Weights of a small transformer language model: learned positions, a variant of Muon for these matrices.
MLP neurons of a small language model. Each row is named by its layer, matrix (up: input weights) and neuron, and shows model dimensions 128-255. Each number is 500 + 50 x the weight over its row's rms, rounded and kept within 0 to 999. Numbers have three digits each.
A block is one neuron, or neurons of one layer that tend to fire together. Before each block is what it responds to, as a language model described it from the Wikipedia text at the highest values.

Responds to: Word-completing suffix pieces
L7.up166:496437501425483506534512527491466452504421520487485490502524457529457493556524412567506347500588500529473534495491650493544427550494484544483610452551456576433534555549524543522411548487482536516471485537523535608506511488547546494575456493371544543446496559460530413611506490521556501571619545473559452465408490496508477523506432410535470473474514423465509462446486512524389390502521
L7.up306:423526612546394546494514413535471417491442406506482468524497506456517480467559542507440491560527466591536514512571446568419534435490416453456577485561476567453538526510513553576449504493441543464516409537544506557500499519598411419489515478481504538462625508487553467613407549611436371484512492472507440492456450412451508512479500438588442497551572483500538514529534539541488521476511
L7.up641:475550377521536539482617560431526512459527429555527382464538395476440472491444518478476414495504433482588582453437468574450440499530526460525543577541570520418474523557511539553453492500520514490420519488535460495535567547481522466564528380514466500500426583500557471587537497487489478542544475509559450520510528439408416543492422636558548478502469494480466489550503462501544475531490
L7.up768:495550507460467540445570567490514532478517523525424474503455535524489509553438504557508530482583431538469525519495437602512575486494536448528501445511514565486504488511534515561458529498472451613543460581467520529489378453487446579533573424491538549468530511424509470442471472399458380460581543528489441412543442495542494517524497499541521530424583536516438585597478502435541573475486
L7.up916:428536560584544587541588587512425451468553499564552347585478559499504542537483486487538607455434477659441538561474565559547516472573539465483541563575481541466515452483606506578567473514533560453543372503458461497435566480442505523534504520551536577485490494419605441511437606534525472552567506511463508442428524494384531520402496511494452507512486507541587610470433545477469542447522
L7.up1264:505640431525497474546560547528523493534493440433450448492555536544571504582438579528450601486522464464460495516490473447551424510450479578469516543536592477390513515643546495581427536458451581574468462458515496405471539543476453532460511512431453438521465533525583508514510548440547467519416517531541588450541374577495491542544436612379459537543482510566527556544543531411410523516583
L7.up1365:464463556514554561482485501548441496526512442454433507424518464501462448516453521497461478461546540464527534473410546486458520480452580464494485462465468544513543478471560456525532558421415472470421476481403515503443470480577493406511548502573475525488394552497423458452584549482378417479589461516422444467491453552522574568506512515486516542568453451506556450508449536507504509403556
L7.up1374:515429570507524520496549451449465539513560505405439452419557483553490512572400566559505526434557422510570551514478484435604487504546537451575488458513494523530466510470467528532507564515474543583523543532395458477509453513584512458506460556538505584464458525555482473512407502520547485512622511463405451518586507551509521547465532455539532458459541477464458557502514507484528441495515

Responds to: Date/place slot predictor
L7.up6:448466533406512402519536506485431465443395446490504513494451438502477487447500428489484486539503505509517514564437491507568522418422610503562553423565496546550549500601461484530473585496509503476510423448535528458526430427387395474513463522435469506530462431549531515556514490501508520479511427567597482524513500540474509496472476492416523457451451532439536488489479486529544459485549
L7.up658:509390609445556471518447492544507449514495534488509475461516510455467518426509487451484517494546494492466558495555602536473485541441477472532461503518425514475507530510463487514552482448433458471534486526464535410580432429520545442430483466467480465547374515466527573584489564484487493488556546482525416388586467524458450491556525446478441447560600475448507446491545545454525432460524
L7.up819:502512562512573538533386414515526524541491465610438486501482513496622519452471465468476554464436450511479520519490551521440486435417560486477517518627469517524467568472556510527612488581413477473472520415495458559581475476567528405461528574374523479552491513481444467545445504423486425488558450546603510519498365535526625521544539471559464542507422486452475510523559507447467551491481
L7.up826:478436538548515405540526568469433530572443469487482559509482565480485564431468523444418514581430497467589518568449539516567515558516564555444431459435472533536567440494378482447507588500526369513449483453452536487475534468397535492548555469481491490389466459548573535464575498514410487554548500599544510466416462573409495503541555445445527604498461538506562488447433490575507538552457
L7.up997:501540520483516422406529505554442431398581407495473452478493509554497515488540479542505452476580432499516425537369513478570505505398551472505497614426566530541528547466419580548510541551494453438532577563467539454496396510498567503589492444488542476525457486515499478616487499443512528457464455348543505461528502427414391464510515539451543487522556524443510366475539493528450573496447
L7.up1155:496545591538537442478489485623393517438508491410510540451540600502527490457457561491412488535549450494539466507477525565508486607406550528485449493492523513494456520435494499466546499551558493497485504423358515463509558452376539530476483452587490368564600445420408398575486469563519515522605577446512489460546438478429510559472477493646446444508451492542478489498472499572456465560491
L7.up1195:477540515524529545490597545430495484482550466590475548522535506429442555491515477494491465495522423550527515488435520479489551457486465539476490582506580542508535447528446481482480589503466434560534528459409534518445421476440366522472600513535436510427522467377500494602581434487401545488528524534528427487472570478460483574488423507532559460658499477509500466455461465463515546515424
L7.up1486:511470526481493451470591462572400513471574456546513498475465548457412551503479494500507449569445502558469517459625494459434573513518596567498511498563521440493538531525435482458487532434544466483508487410432519484505527537488552428443509475410502530515573500426611562520524508487528513489610560561541496455465518495429512471557449487525484461431443511490509494552467365500501535511537

Responds to: Noun-completing word pieces
L2.up163:515388536575418530484528622609481374493527508537531500538426509535561533441491508442536518477536438420486487492505515555509515473524432468569500429467461541457503501579527486501447520563430508539482495475416495507475562415510489435467466580594566432488504438487645518505517495553580479489518539491533441391468524449441525522505441526529513516484492430431524554627521484572502459487471
L2.up185:484441554536546491548455491531479482546489552493444449480450536442588505487561488545486450436487435402511551449585448520528535594410501454440482495513574610478563507500478499540424438541446503440568476513493421539508561441501522462644519545552568481435463511502545531481492507470554431442518462440529507496537556519532461427511433504574504427511480514511435583475539467486515530467521
L2.up602:478471668470450512479415553492464522571536536534478456535494488488531517487541538561580497409494511464494532509478511543392404572480522505552559510480581489546445511540488553489461491505509428435511496501505503452589450486481487484506472442583561525505452524512429614486426527449464540543463540518588426441525477504569463503594575484551562543521489513584474492548452470430511577462456
L2.up604:477495572469607503416479475506545504487466518454495465520443419496610597516443463560478414461530491511433471606508527578485514490507456606517560533570531464481533472513507468501455528500524485563436557445500482435436484504605467494470444455611541543542475469481449513489431493494456496439499584506499569440504562507469434506479573565455558465474564471485437549469478478503538502412506
L2.up667:450504560547494565638468432577455499491535467484548457554523447506525490468437541463542551463389426513508499411495533482545533449505459545509503468384501641507380537438504499511478531537515581439483499366532535431491520542612445482559505434497541581529450492473505409537425507533530513515499518478510410485488545475424482528514518486523519457537511542454467434523471568527490498463440
L2.up815:490518424467512575483405515476510487443502411399432481488555471540550488491646448462502521439512460565479551517465551565437513505558484487633486470440606498480513516509523428491480547465359556490472504464538479484545530553527560513479513532533486519381423584496484509461425501511525517476489490577539479510530528482551485538567502521523488462517459493529485519473518449556506400509467
L2.up1049:526557484511559461550544502569467475479464460471485455501544437553380533415500513478442529441515509525553582507456473477531497561441460438512459539506471616508594422465536526506450592462519551532523530496474496536549545483542490630533471510515529487551478513587576520469473539467508490444499561542503376521511396390544526496589478529529574492523560536488520559432514544473436419555394
L2.up1533:452547542535620449541508463519535532445524439552571553567471507485505473497554468399547460448502413386452513621434543427535581485423449477541522470472474576549514536524456390520542520614405461507499513431509586476520544446517473467463505472540536550460492441492529452562594472433509597443560504444475465502511581545460547598518458602485478488477527463532512517547547529505463502480458

Responds to: Predictable noun completions
L3.up825:511430516589487646584527489572432611485512525469477514512470494448541375497435435518431568445460461541456618538520471487490555556517427505567559527561455551463470389471485446478470572475459479542532443391597430480451470561471505491331506529594508519516480525445547463487439474461538532534465453550533455456519503467534549478522423536452460501522559514488501484483538469442552489484455